From a checkpoint of a small transformer trained on Wikipedia.
Size: 3 heads of 128 (1 for keys and values), MLP 1024 SwiGLU.
MLP neurons of a small language model. Each row is named by its layer, matrix (gate and up: input weights) and neuron, and shows model dimensions 144-271. Each number is 128 + 24 x the weight over its row's rms, rounded and kept within 0 to 255. A neuron's up and down rows have the sign that makes its largest values positive.
Before each neuron's rows, "fires after" lists the tokens most often just before its 100 highest values on Wikipedia text that the model never trained on.

fires after: "1", "3", "0", "7", "5", "8"
L11.gate85 [129 106 144 128 126 114 137 118 115 112  80 147 137  82 136 148 124 116 123 138 117 110 143 143 136 117 109 155 128 127 146 175 126 111 120  88 118 132 117 116 139 170 137 107 122 101 124 124 118 113 110 156 145 127 164  93 120 140 129 152 131 146 121 157 120 146 121 114  93 112 126 182 130 121 101 106 131  87 110 146  79 133 127 166 128 123 113 118 133 174 117 139 129 108 139 124  92 109  99 125  93 113 122 124 133 153 138 124 145 167 149 137 128 118 126 129 107 100 141 150 156 124 129 161 132  88 145 116]
L11.up85 [129 106 123 119 154 102 116 175 114 144  82 160 157 118 134 143  83 134 125 126 109 124 116 122 119 132 133 182 126 135 156 146 188 134 120 110 130 122 139  93 137 103  90 151 139 157 100 104 133 136 123  98 145 123 159 111 135 108 110 153 114 155 156 164 124 161 109 133 113 132 148 167 128 183 111 153 125 108  98 182 115 131 132 130 145 139 119  99 146 133 117 147 150 119 136 109  94 120 148 166 112 124 119 142 110 140 122 138 169 126 141 115  81 131 145 103  77 116 156 154 161  76 116 162 121 134 146 139]

fires after: " ", " |"
L6.gate730 [154 143 121  80 124 179 118 114 170 115 166 149 128 166  61 131 108 103 124 144 132 109 103 134 115  99 157 109 156 122 117 100 128 139 111 132 134 129 126 180 131 139  94  67 174 118 131 101 103 101 101 132 121 137 126 154 112 127 148 147 134 130  96 126  88  78 117 104 138 156 106 135 113 110 133 116 118 118 153 126 169  61 107 154 129 107 125 143 110 105 161 131 147  63 115 125 137 163 129 149 125 129  89 157 174  95 147  75 183 134  85 118  89 112 113 106 108 114 133 125 107 165 102 136 111 114 111 144]
L6.up730 [138 151  85 105 146 119 114 109 153 130 164 193  99 152 119 105  72  98 106 111  87 126 125 169 112 102 136 100 128 123 125 129 101 140 146 102 156 120 123 150 151 103 128  95 143 109 149 140 114 160  82 115 147 112 136  91 131 112 159 151 161 124 142 111 138 119  86 158 178 164  78  92 136 136 122 158  99 156 114 118 162 106  94 152 126 137 126 197  73  63 133 126 137  96 117 153 118 127 110 112 121 163 143 128 131 139 143  99 161 129  92 108 158 156 121 126 130 137 109 139 141 123 149 154 141 185 131  97]

fires after: "1", "2", " ", "3", "8", "5"
L14.gate472 [160 123  96 126 101 138 137 112 128  89  96 115 115 112 130 111  96 130 134 141 151 145  97 150 142 128 149 130 142 150  94 139 116 128 132 101  66 185 109 129 120 146 150 117 132 124 158  96 126 168 156 145 141 122 128 109  97 125 118 161 129 121 134  86 138 130 143 130 131 121 129 194  95 111 142 136  98 128 143  91 149 123  72 177 147  99  85 120 104 167 130 169 119 170 150 118 113 117  98 153 172 169 162 110 135 135 146  89 170 117 132 129 104  92 137 112 112 119 148 140 117 172 142 131 123 117 120 130]
L14.up472 [138 107 138 106 124 112  60 127 114 132 125 113  74 172 132 112 144 118 140 144  98  81 109 144 141  95 129  98 144 112 143 108 104  93 144 142 134 153 133  89 130 143 135  81 100  98 126 123 179 154 116 149  94 140 106 100 163 140 143 101 138 159 108  77 127 112 161 147 129 110  83 109 137 109 128 103  91 141 163 142 139 138 116  89  63 142 142 138 110 184 111 150 110 137 130  93 133 118 142 134 152 122 115 118 130 167 125 135 149 126  99 172 108 136 134 137  79 145 135 132 157 146 153 115 119 171 141  64]

fires after: "2", "4", "1", "6", "3", "0"
L9.gate114 [154 137 167 116 107  95 120 141 108 115 163 143 165 103 145 124  94 157 124  84  54 128 115 113  83 121 121 118 122 130 190 152 123 135 105 156 162 124 135 162  96 150 165 113 108 148 139 120 118 171  94 128 167 167 136 166 119  98 105 148 133 116  96 144 102 138 152 126 131 130  87 116  92 123 117 108 140 121 144  96  91 128 153 134 108  95  93 123 163 149 126 114 130 153  87 160  99 105 147 153 122 161 159 138 190 100 110  78 176 116 130 147 157 121 129 122 142 117 143 150 159 158  95 149  98 129 129 125]
L9.up114 [169 142 143  84 103 101 142 117 129 112 136 115 179 114 134 141 147 136 107 115  61 122 124 126 137 159 139 142  88  99 120 157 133 155 120 127 109 162 104 130 105 158 141 159 148 135 114 146  93 153 117 133 170 118 145  99 153 132  92 113 156 110  81 119 120 158 144  91 141 111  82 129 123 137 148 111 129 121 142  93 105 165 175 148 130  91 148 116 147 152 149 140 120 160 137 133 108 124 147 100 140 174 115 144 106 125 154  96 139 122 126 199 178 129 148  99 126 150 132 163 122 139 135 134 102 133 147 128]

fires after: "-", " |", "0", " ", "3"
L13.gate696 [128 112 105 112 134 129 166 140 128  80  76 158 145  97  93 166  94 126 130 127 136 146 154 104 120  69 115 145  93 134 134 130 111 164  94 110 142  73 143 132  79 165 169  80 138 110 122 141 108 135 149 162 152 133 159 118 136 145 117 175 114 164 137 135 142 112  90 136  86 109 126 135 161 149 160 123 151 165 134 130 169 129 111 131  97 110 102  84 154 156 133 127 156 154 107 135 104 106 121 134 103 134 128 107 123 145 147 150 158 117 127 137 113 121 122 147 154 154 134 179 104 138 127 146 140 114 174 145]
L13.up696 [151  93  98 119  87 113 119 140 174  72  91 180 137  99  91 133  96 147 129  98 156 164 142 105  89 113 100 128 120 166 117 169 132 155 111 103 151  98 174 143 102 124 184  83 129 151 125 136  92 143 137 140 134 137 114 140 116 138  76 136 146 145 112 136 148 135 116 124  89 142 131 129 119 172 153 117 187 132 138 149 135 100 107 181 136 151 151  85 127 166 127 130 126 148 120 129 119 125 153 135  87 145 106 112 151 142 151 126 150 111 134 123 116 120 129 173 143 140 144 161 126 130 127 165 106 100 155 133]

fires after: ".", "7", "6", "3", "0", "4"
L7.gate703 [181 159 104 138 152 111 166 119 148 117 135 160 132 124 123 112 169 112 106 125 103 132 140 108 105 121 131 126 130 104 138 125 145  52 132 120  57 117 103 109 115 168 173 142 116 138  92 109 125 150 172 139 143 113 153 145 121 136 124 141 130 153 142 163 113 148 132  89 169 111  89 148 125 107 108 169 167 118  92  94 136 159  92 142  98 109 103 144 130 101 123 134 129 130 175 127 106 159 120 172 129 124 135 146 155 135  92 136 110 138 178 121 133 121 172 111 160 110 177 134 122 151 139 124  67 136  93 160]
L7.up703 [179 121  92 147 145 114 154 137 139 117 120 157 124 115 115 120 160 152 142 105 132  94 158 101 119 102 109 138 124 144 174 134 189  79 118 176 142 113 121 112 119 110 101 152 154 150 121 141 124 138 167 111 139 158 121 143 170 145  95 141 155 122 163 202 129 110 140  95 158 135 129 128 162 101  88 136 106 142 110 138 162 142 150 125 123 150 109 140 122 125 133 145 108 124 155 127 106 159 123 183 150  97 139 153 153 159 117 135 124 151 156 128 116 115 171 123 123 167 122 152 155  83 127 103 142 101 123 136]

fires after: " "
L13.gate215 [132 153 124 152 121 148 146 170 119  96 142 119 107  99 146 146 101 117 157 137  97  96 101 129 124 145 121 113 148 138 130 130 121 115 133 145 132 171 120 173 124 166 166 115 168 146 196 133 124 129 105 163 185 148 143  74 180 134 138 146 114 118 153  91 131 148 152 142  81 113 120 164 137 121 142 147  92 126  99  75 112 116  84 179 112 111  88 151  94 148 131 129 161 128 126 150  97 125 146 124 145 106 144 137 118 131 132  88 109 166 167 149 149 157 105 152  99 152  96 156 128 120 122 142 123 128 132 144]
L13.up215 [170 110 126 148 114 110  89 163 111 141 116 102  87 108 114 163 125 126 124 126 155  82  89 139 167 138  97  98 117 103  86 134 107 100 126 182 179 167 134 144 107 136 121 100 130 143 138 139 135 158 108 106 125  88  93 110 192 124 118 118 125 167 152 129 131 131 109 143 150 128  73 120 132 125 125 145 104 163 144  92 161 142 129 129 143 164 123 140 125 110 170 130 123 113 120 105 122 167 178 129 148 118 106  93 117 166 146 105 158 150  83 210 163 169 119 159  99 126 115 142 119 118 163 122 144 115 141 129]

fires after: "8", "6", "3", "1", "5", "0"
L11.gate180 [196 120 125 120 135 134 110 119 115  94 105 155 151 107 153 131  67 154  81 125 134 158 131  90  99 141 141 126 136 127 107 149 163 150  92 153 130 137 122 118 123 189 134 141 114 183  92 140 121 106 147 169 149 163 132 154 140 128 103 176  78 146 134 142 138 180 121 121 109 100 149 173 108 174 135 143  92 122  99 146 126 146 111 156 124  96  89 120 129 133 117 144 146 126 152 112 103 117 129 146 103 143 130 116 143 141 115 105 127 153 136 126 123  94 146 120 134 100 178 144 134 123  94 101 107 137 151 132]
L11.up180 [168 109 148 124 137 142 114 148 123 108 129 162 153 116 100 134  92 180 129 164 145 166 127 121 100 121 138 141  50 145 111 132 147 132  73 134 145 115 146 108 122 132 140 142 163 156  79 167  99 117 117 138 146 109 157 164 170 125 129 179 136 162 122 168  91 108 134 133 122 136 127 138  94 151 166 140 107 128 112 132 156 120 110 115 123 122 120 124 130 126 140  96 118 109 104  97  96 165  56 166 116 136  85 134 157 129 131  81 163 143 125 133 118 121 175 156 153 148 129 129 140  93  90 133  71  98 135 125]

fires after: " ", " \"", " (", ".\n\n"
L6.gate158 [ 87 128 149 123 119 177 113 133 144  89 132 118 112 155 124 136 176 109 107 102 110 132 131 131 130 139 106 145 145 105 111 149 100  53 102  96 141  83 116 130 170 175 122  65 154 124 136  98  86 159 103 166 105 134 113 134 174 102 167 148 118 112 108 109 118 128 122 157 111 103 156 149 136 117 154  96 141 117 133 161 152  91 151 133  84 114 141 122 146 105 165 154 163 116 113 129 145  96 143 117 126 137 134 129 125 113 117 111 148 127 107 180 123 143  79 107 111  80 160 101 156 128 150 101 112 139 128 118]
L6.up158 [126  82 133 176 101 133 104 148 128 113 128 136 143 148 156 102 110 151 136 100 157 134 111 154 160 119 130 151 113 114  92 105 118 125 131 159 198 120 176 129  90  69 106  78 142 135 112 121 109 131  99 125 135 140 111 147 133 103 140 118  73 118  89 143 131 117 165 134 153 155 115 123 103 100 129 109 104 187 114 114 136  91 132 136 102 146 174  88  82 118 155  98 125 100 130 102 129  94 164 109 107 117 147 180 103 147 138  96 135 123 136 124 129 124  76 117 128 140 121 132 136  81  96 137 196 127  93 122]

fires after: "0", "8", "9", "3", "6"
L7.gate848 [196 144 125 104 118 112 150 115 139 144 109 142 150  81 111 110  94 162 107 140 108 137 122  96 105 126 102 124 148 148 162 129 162 117 116 108 105 118  90 124 130 124 152 127 107 154  70 112 158 144 145  89  80 123 128 106 111 114 122 152 127 117 138 179  86 143 136 131 116 124 158 126 112 146 144 160 148 105 137 134 153 151 103 106 135 103 131  61 133 127 115 116 113 164 155 101 122 106 114 161 131 116 134  83 141  99 112 129 129 113 129  98 101  86 143 131 176 137 193 141 119 180 120 115  87 107 125 130]
L7.up848 [137 160 130 162 131 135 150 147 103 180 113  99  80  75 125 114 124 126 152 130  97 115 157 115  94 149 122  98 118 163 160 135 176  98 127 134  88 143 102 133 119 120 122 169 156  77 106 134 147 116 150  97 159 120 125 147 128 129 150 150  84 156 141 150 150 147 153  85  96 108 136 136 161 115  90 148 100 131 135 121 107 163 102 114 121 110  90 140 139 133 119 132 131 133 140  64 120 107 155 135 146  65 131 116 162 134 128 108 175 150 152 148 126 126 152  76 115  98 139 129 134 114 127  92  87 150 149 140]

fires after: " |", " ", " Qualification", " ("
L6.gate245 [168 170 154 123 131 138 128 100 126 104 163 164 142 164 102 135 142 159 106 106 139 108 108 134 101 126 163 104 141 105 164 139 120  95 108 160 131 122  90 107 134 129 164 116 184 153 154 127 140 148 145 163 156 105 116 121 178 134 139 129 158 145  80 127 151 135 110 129 139 152 113 106  98 168 126 127 143 137 118 142 101 107 146 151  88  93 107 189 134 130 141 143 123 166  96 128 101 128 126 119 140 137 106 145 115 106 101 128 175 152 144 182  95  95 116 129 178 111 129 121 140  73 115 128 120 144  95 117]
L6.up245 [139 122 111 132 154 101 110 134 124 130 122 112 108 169  98 107 143 135 113 105 132 119 140 193 125 125 117 140  89 128 120 130 118 149 154 110 158 146 134 177 129 143 142 116 135 111 116 138 141  99 103 157 151 106  78 125 131 104  99 104 107 143  86 153 172 112 161 159 127 118 146  77 166 101 102 114 112 179 123 107 129 108 147 115  75 116 191 149 121 101 194 197 144 137 150 133 110 156  95 118 136 150  69 155  77 153 154  94 158 135 122 156 162 142 135 121 100 157 103 175 121 116 163 116 179 133 116 112]

fires after: " /", " |", "-", "}", " km", " office"
L9.gate868 [111 140 111 163 146 120 127 118 138  70 139 191 111 120 122 142 142 155 138 124  96  68 150  83 149 128 133 112 106 167 159 138 164 124 114 142 151  99 104 171  90 149 145 121 122 146  97 150 155 133 152 195 162 128 156 146 156 168 143  94  57 122 125 191 162  97  88 107 106  95 139 137 156 165 175 150 134 165 145  96 121 159 146  97  96 134 118 115 121 124 149 137 145 120 134 123 144 162 144 116 176  98 139 103 126 123 123 164 111 129 111 149 124  83 108 115 132 160 124 155 145 119 162 128 140 138 163 179]
L9.up868 [154 141 136 125 120 119 161 138 161 115 125 139 169  94 137 124 135 115 148 120 102 136 118 129  82 122 151 141  92 146 120 147  84 129 146 127  99 121 130 122 128 123 200 148 153 119 122 115 126 131 138 130 143  47 117 109 110 130 202 116 147  89  95 147 117 100 112 129 145 162 120 150 134 142 193 117 162 127 147 157  76 166 121 165 103 127 136  84 118 136 149 106 129 151 135 137 153  73 125 119 116 120 163  96 167 147 124 124 151  84 143 107 117 119 123 123  60 157 157 147  72 184 127 159 151 152 117 122]

fires after: "2", " (", "5", "′", "1"
L11.gate870 [175 158 131 163 132  97 136  91 133  63 122 147 142 117 148  70 183 106 114 104 126 106  99 136 151 186 110 139 137 124 123 143 115 152 179  96 127 163  61 135 114 136 119 120 141 115 153  98  78 107 114 161 145 161 125 128 131 141 125 132 112 134 105 111 120 176 118 118 177 126 124 145 128 110  83 140 123  95 113  92 131 114 112 124 134 133  95 121 134 122 162 185 165 123 153 127  89  98 155 132 107 148 121 156 142 130 144 162 121 153 119 122 173 118 137 140 156 128 148 165 129 116  86  96 112 124 130 149]
L11.up870 [118 177 117 129 147 119 112 103 139 126 155 102 110 104 143 113 138 153 136  97 120  86 158 103 163 101 111 156 165 140  69 127 138 129 104 106 120 153 118 152 127 139 102 155 128 115 108 154 127  98 106 130 124 140 161 178 149 117 108 114 115 125 113  82 137 128 141 145 141 156 114 155 102 107 113 134 130 141 109 101 107 166 109 129 113 167 150 131 121 177 143 120 150 120 130 122 114 108 138 120 107 152 131 143 119 124 163 120 149 143  88 158 177 109  95 130 145 145 140 183 136 133  86  90 109  95 123 107]

fires after: " ", " |", "0", "2"
L10.gate965 [143 112  99 189 150 140  80 134 125 128 125 112 153 120 144 161 176 179 103 141 135  98 158 127 120 154 152 132 161 137 147 102 128 160 165 119 127 122 128 134 105 102 110 147 140 154 150 120 142 116  84 124  85 168 109 164 156 120 171 183 126 128 145 147 129 165  68 117 154 117 145 135 129 137 137 118 149 117 111 104 139 108 116  99 121 147 112 133 125 105 125 101 166 120 156 122 152 127 127 124 121 132 104 154 142 119 112 138  86 163 150 129  99 121 177 139 167 120 111 114 151  85 104 118 143 119 100 125]
L10.up965 [136  70 103 140 128 138  86 142 146  60 133 110 151 133 118 118  96 111 149 114 123 122 130 139 163 148 109 160 114 140 129 152 101 157  99 163 134 143 181 182 122 168 101 151 101 136 135 150 118 108  91 183 122 170 154 122 139 107 138 119  58 121  90 102 146 129 110 139 121 166 139 120  93 146 137  80 165 128 139 134 122 132 141 175 107 169 109 129 145 138 147 125 129  79 110 160 155 143 124 115 108 145 116 134 134 141 172 127 138 101 125 119 143 168 124 141 129 135 152 126 123 110 126 119 130  99 130 207]

fires after: "1", "0", "2", "9"
L13.gate882 [128 156 119 118 148 114 132  84 202 110 102 106 132  81 112 108 117  82 120 126  95 125  97 130 125 154 164 107 129 143 108 113 110 152 145 106 110 151 129  92 143 149 149  86  95 103 222 104 108 143 155 135 151 157 111  87 121  80 135 142 133 116 116 140 103 128 113  94  77 111 161 104 103 148 112 113  66 115 105  90 145 161 109 132 167 140 148 151 126 151 129 112 180 139 147 106 123  96 120 121  79  89 115 109 158 105 103 142 206 116 160 108 142 139 109 132 132 139 121 144 131 113 106 114 123 134 150 177]
L13.up882 [ 88 149 112 133 145  76  77 116 150 139 112 125 102  92  97 117 134 111 120 123 120 101 111 136 134 147 142 159 122 107 117 107 158 169 122 100 148 107 130  93 169 116 105 127 124 135 175 154 111 146 157 113 116 141 137 102 104 124 101 105 130 125 123 121  99 143 100 138 109 147 154 123  62 109 142 125  54 125 133 100 165 151 116 105 123 134 150 153 144 155 113  84 128 113 121 130 109 123 126 130  84 102 138 111 133 106 140 134 173 148  96 122 170 140 121  97 123 139 106 171 175  93 159  99 126 117 101 167]

fires after: "2", " "
L14.gate975 [124 119 136 147 126 124 118  97 157 126 123 157 149 128 131 123 174 112 141 146 132 105 141 142 111 145 103 132 114  91 147 107  79  74 109 141 122 129 133 153 138 138 144 123 136 128 121 124 117 156 117 153 110 141 122 112 144 148 172 144 148 150 161 148 132  94 101 112 135 128 126 106 184 138 132 123 147 109 111 169  88 145 130 163 105 176 101 106 134 127 116  87 180 127 146 102 145 120 149  98 103 155  64 149 196 106 130  65  90 177 155 109 143 106  39 132 146 112  93  84 122 127 116 126  87 108  92 147]
L14.up975 [111  96 104 120 128 121 134 136 118 104 146 129 113 106 111 151  90 104 123  65 137 123 113 133 158 114 161 133 131 130 138 116 136 141 109 131 142 150 131 154 106 138 106 136 138 111 187 163 163 162 119 143 176 123 129 135 157  93 115 118  92  90 136 112 106 137 117 181 125 136 118 111  85 126 146  79 103 143 111 102 102 155 129 145 103 113 113 130 111 125 151  98 110 108  92 198 158 158  77 138 147 141 152 141  72 113 139 140 127 126 147 102 157 130 141 107 112 135 127 176 106 123 142 131 142 151 178 200]

fires after: "2", " ", " (", "–"
L11.gate654 [105 149 144 150 109 115 140 146 119 116 155 140 129  90 129 138 160 114 130 117 156 109 134 131 154 178 140 140 162  73 129 120 102 150 115 117 130 109  91 121 119 173 132 112  94 139 157 134  90 178 127 125 176 142 150 121 100 116 132 143 133 119 127 124  87 121 132 126 125  96 124  92 154 100 104 132 135 100 133 116 141 117 111 119  61 133 112 102  76 112  66 143 135  86 118 133 128 120 115 109 123 164 143 102 118  92 107 114 115 125 127 127 143 131  87 125 129 150 145 155 113 137  88 137 124 129 104  84]
L11.up654 [153 115 130  77 119  85 166  91 117 144 139 126  86 113 133  99 137 123 142  96 136 130 119 129 130 136 116 150  98 119 107 111  98 130 129 153 123  69 137 106 126 143 143  94 117 114 123 133 145 190 158 121 102 110 119 133  92 142 115 171 144 125  84 137  96 112 149 109 132 111 131  86 186 125 144 108 105  94 115 108 161  90 147 123 107 107 127 126 120  86 116  96 106 130 106 132 142 149 111 147 135 129 133 128 156 103 105  85 163 139 119 124 111 153 113 137 133 150  92 105 152 135 138 114 136 118 105 133]

fires after: " |", " /", " ", "0"
L13.gate166 [119 144 119 194 140 144 109 188 143  86 104 158 127 116 104 144 133 165 116 131  97 127 122 127 101 118 106 145 148 144 112 115 118 111  99 131 141 154 106 165  95 136 145 128 110 139  63 134 140 126 130 158 169 119 181 145 121  75 111 156 102 130 136 138 133 123 102 100 107 157 154 137 140 153 134  95 154 102  86 135 113 178  88 141 133 121 157 122 142 154 100 133 150 128 110 160 109 165 118 150 143 125 111 119 136 156 109 158 132 121 138 139 158 123 125 114 104 129 167 153 121 165 124 142 128 155 157 118]
L13.up166 [163 119 137  92 154 135 118 168 129 120 153 154 156 166 129 109 124 141  90 110  95 130 110  95  97 106 126 128 111 134  79 105 132 119 109 116  96 139 147 187 121 108 121 121 127 170 112 169 131 127 154 124 134 123 127 134 129 112 108 166 144 140 134 153 127 148 120  94 105 115 132  92 154 158 147 134 150 136 166 128 138 164 117 114 138 116 175 103 142  89 142 137 101 128  97 146 140 149 163 160 132 136 126 109 123 154 140 138 116 125 109 148 130 178 127 128 112 131 102 147  83 161 163 166 108 137 152 106]

fires after: " ", " |", "–"
L14.gate515 [140 143 157  88 150 166 136 128 127 115 150 161 152 118 122  97 163 145 147 110 121  99 111 149 118 131 107 149 108 142 168  97 135 125 137 118 116 189 108 154 146 132 106  88 125 147 140 133 132 140 110 160 122 117 126 144 103  99 117 131 128 147 103 139 137 113  83 146 113 127 136  57 101 124 134 133 153 123 151 168 141 150 122 100 101 129 121 111 134 131 180 141 130 123 106  75  98 123 108 143 101 116 116 168 172 103 100 109 163 106  94 147 103 104 145 159 162 150 124 139  96 104 122 121 100 114 129 107]
L14.up515 [141 134 117 129 119 143 139 115 147 119 110 129 136 131 132 140 125 122 108 111  81 140  77 159 141 144 113 121  99 138  94 102 115 105  98 156 154 151 101 118 122 122 149 148 109 200 148 173 144 138  97 135 130 114 156 120 129 107 111 127 131  75 107 133 120 161  97 160 117 129 104 145 144 100  99 148 136 136 141 138 158 133 122 106 140 147 146 101 125 119 164 152 125 142 109 152 128 152 141 173 161 160 114 168 145 135 115 138 116 160 188 131 163 109 111 124 127 133 161 142 121 133 165 142 146 118 112 122]

fires after: " |", "|", " •", "-", "\n\n"
L4.gate301 [143 118 104 141 118 100 116 143 134 136 107 166 136 107 112 124 106 135 127 127 173 139 113 142  99 134 124 116 154 111 139 170 136 123 116 132  73 111 135 122  96 144 134 118 107 115 114  90 120 110  92 114 135 159 127 132 179 119 148 151 146 176  83 135 131 111 136 140 136  82 111 163 126 149 144 150 161 153 136 151 107 163 145  96  90 113 183 131 135 124 132  78 132 141 100 109 138 120 175 152 138 112 114 119 147 183 136 110 107 136 121 105 167 168 161 145 127 162  93 103 132 125 150 169 124 123 110 122]
L4.up301 [119 166  99 145 132 132 141 126  94 112 149 135 186 126 183 151 180 119  75  92 159  97 123 132 110 120  89 124 111 153 126 160 123 115 115 102 143 139 158 100 132 165 124 109  98 108 105 164 113 149 174 152 167 132 113 137 194 165 112 156 124 128 115 138 108 130 110 135 117 121 112 123 139 193 146 152 158 100 122 124 149  90 118  91 160 134 116 116 104 125  75 156 180 115 122  95 119 102 129 150 166 135 145 128 114 124 130  96 116 136 132 143 140 115 109 160 144 134 142 104 155 115 138  96 120 124 133 144]

fires after: "2", " ", "3", " a", "4"
L13.gate351 [105 150 134 152 102  95 108 122 155 143 173 113 114  89 131 131 139 133 134  95  91 103  98 129 108 155 155 129 126 117 169  95 109 113 119 178  94 135  99 123  98 160 174 111 142  93 159 141 138 182  88 101 154 165 101 139 153  96 155 126 146 152 156 121 150 126 132  98 143 118 114 133 138 117 121  90 138  92 119 123 121 180 117 138  76 148 136 140  89 120 118 132 161 126 136 145 144 111 143  76 162 160 160 162 150  99 150  56 161 121 124 151 146 132 100 116 136 102 113 163 136 155  96 156 128 135  92 128]
L13.up351 [120 133 147 151 135  96  95 106  81 128 147  98 152  96 110 118 173 144 151 106 117 120 122 169 124 162 128 127 134  97 138 123 123 111  76 120 123 124 133  93 132 164  89 119 138 127 126 146 106 179 122 109 126 142 113  83 137 137 126 115 180 104 114 111 115 114 136 105 153 157 144  97 120 109  91 101 133 105 155  91  99 150 129 166 108 129 132  99  86 119 136 110 130 127 113 162 108  92 129 128 141 135 130 123 130 106 133 136 132 103 140 156 133 136 134 126 148  79 101 141 139 116 122 138 102 155 152 133]

fires after: " the", ",", " United", " U"
L7.gate289 [104 122 111  93 158 158 153 105 152 133 136 131 114 105 104 109 113 113 137 125 119 142 129 116 131 130 114 104  99 101 116 144 135 123  99 149 101 189 119 181 149 142  96 137 137 130 137 116 130  95 105 149 157 190 130 153 180 140 148 126  77 128  62 112 143  95 124  92 119 113  75 126 153 107 111 121 104 102 120 150 115 169 134 167  91 103 132 143 135 159 141 131 108  91 113 117 154 141 103 144 121 124 118 131 164 119 143  94 133 125 127 110 152 149 100 119  90 138 143 149  96 147 120 150 110 160 142  89]
L7.up289 [135 140 190 126 132  79 120 108  96 145 134 139 129  92 186 100 110 123 139  96  94  84 153  83  95  98  94 152  79 131 141 135 138 132 185 178 159 112 104 101 141 135 130 114 110 189 110 152 120 110 152 133 125 157 124 142 100 116 128 163 177 122 159 149 131 143 130 119 156 114 130 183 126 134 158  94 116  81 122 120 103 138 166 177 135 131  60 107 125  93 146 122 137 112 149  79 169 147 128 189 140 106 138 111 119 138 134 155 161 151 140 132  72 121 114 101 124 120  99 109 120 134 137  98 145 111  86 121]

fires after: "0", "th", "9", "6", "8", "1"
L7.gate21 [155 134 149 125 144  79 139 155 117  97 132 150 114 128 111  86 132 123  99 143 123 137 117 115  99 118 117 151 150 128 131 160 146  91 106 118 119 119  88 109 138 149 134 139 112 159 128 118 133 137 125 150 159 124 142 137 129 110 110 182 162 183 142 169 118 145 118 138 112  97 166 141 130 151 144 153 131  90 109 118  89 152 109 155 132  93  57 137 156 126 163 125 134 129 142 105 148 136 158 167 162 103 144  97 188 154  93 145 180 147 166 135 114 130 136 121  94 117 175 169 122 163 144  99  64 148 124 104]
L7.up21 [179 133 143 105 117 107 164  97 136 171 126 143 151 115 129 126 145 158 119 108  93 174 101 125  76 144 156 139 110 143 139 139 147 158 118 174 121  88 121 138 149 136 123 138 113 150 128  64 147 141 131  88 119 134 144 125 124 134 144 103 116 139 141 135 113  86 154  68 114 108 165 131 135 142 145 132 120 132 117  95 116 141 129 106  95 149 135 147  79 123 156 103 154 123 143 111 106 124 153 155 143 120 143  84 140 126 127  70 159 170 137  78 110 130 155 124 132 121 152  87 147 125 118 122  96 133  74 158]

fires after: "0", ".", "9", "6", ","
L11.gate723 [146 100  90 100 114 134 155 138 137 124  90 176 129  59 143  91 107 134  85 145 154 158 119 126 123 120 118 161 100 153 142  99 161 119 123  97  98 140 108 154 113 135 116 163 107 144 127 114 117  98 151 137 134 150 137 163 126 122  65 144 106 114 147 121 126 165 118 125 148 151 165 162 142 123 128 164 127 100 121 130  98 140 134 165 161 107 131 110 159 159 105 155 132 135 179 114 106 149  69 136 168 121 124 137 135 132 140  89 109 158 194 100 144 132 111 109 157 119 136 142 140 104 103 149 144 101 158 146]
L11.up723 [123 148 145 141 134 106 111 132 101 103 132  83 104 115 133 129 117 136 155 121 154  96 151 108  91 131 115 143 170 131 129 161 158 115 113 125 136 145 118 126 116 123  70 184 182 118 127 142 125 139 137 132 125  52 108 123 107 114 142 128  82 176 118 103 138 141 129 120  86 140 141 157 134 123 150 119  89 151 141 157 118 101 129 101 140 157  84 112 163 164 116 121 132 162 155 101 104 121 158 101 127 138 157 130 108 129 132 145 138 125 146 160 180 132 158 121 145 113 112  80 162 148 123 139 102 131 147 118]

fires after: "0", "3", "4", "5", "1", "8"
L6.gate393 [171 145  96 137 116 139 153 135 143  81 153 169 163 127 118 128 145 137 137 133 150 151 127 114 140 137  85 102  93 122 129 123 139 100 127 162  99 104  98 136 147 156 168 101 156 126 131 102 107 130 171 159 134 156 163 107  91 140 123 127 117 148 187 171  91 121  90 111 147 133 166 154  93 128 133 137 151  90 102 100 152 139 118 105 150  91  64 122 182 142  91 141 146 115 110 145 122 143 119 144 135 130 157 136 120 164 106 168 133  90 138 108 101 107 171 123 121 131 177 144 124 123 112 111 107  95 160 131]
L6.up393 [129 152 140 110 132 123 107 135 144 146 140 108 138 148 110  85  83 155 119 147 144 107 139 108 130 131 124  95 125 130 116 161 142  93 114 155 132 133 105  78 140 109 133 153 145 103 100 158 152 118 156 131 114 114 158 124 133 104 151 139 151 148 156 134  88 105 137 119  86 118 107 134  76 100 134 125 107 101 101 133 147 136 110  89 163  62 117 143 123 142 118 136 162 118 109 123 158 141 209 130 131 112  98 110 166 114 128 151 173 113 140  86 113 108 137 121 121 108 131 147 123 138 166 101 156 104  97 130]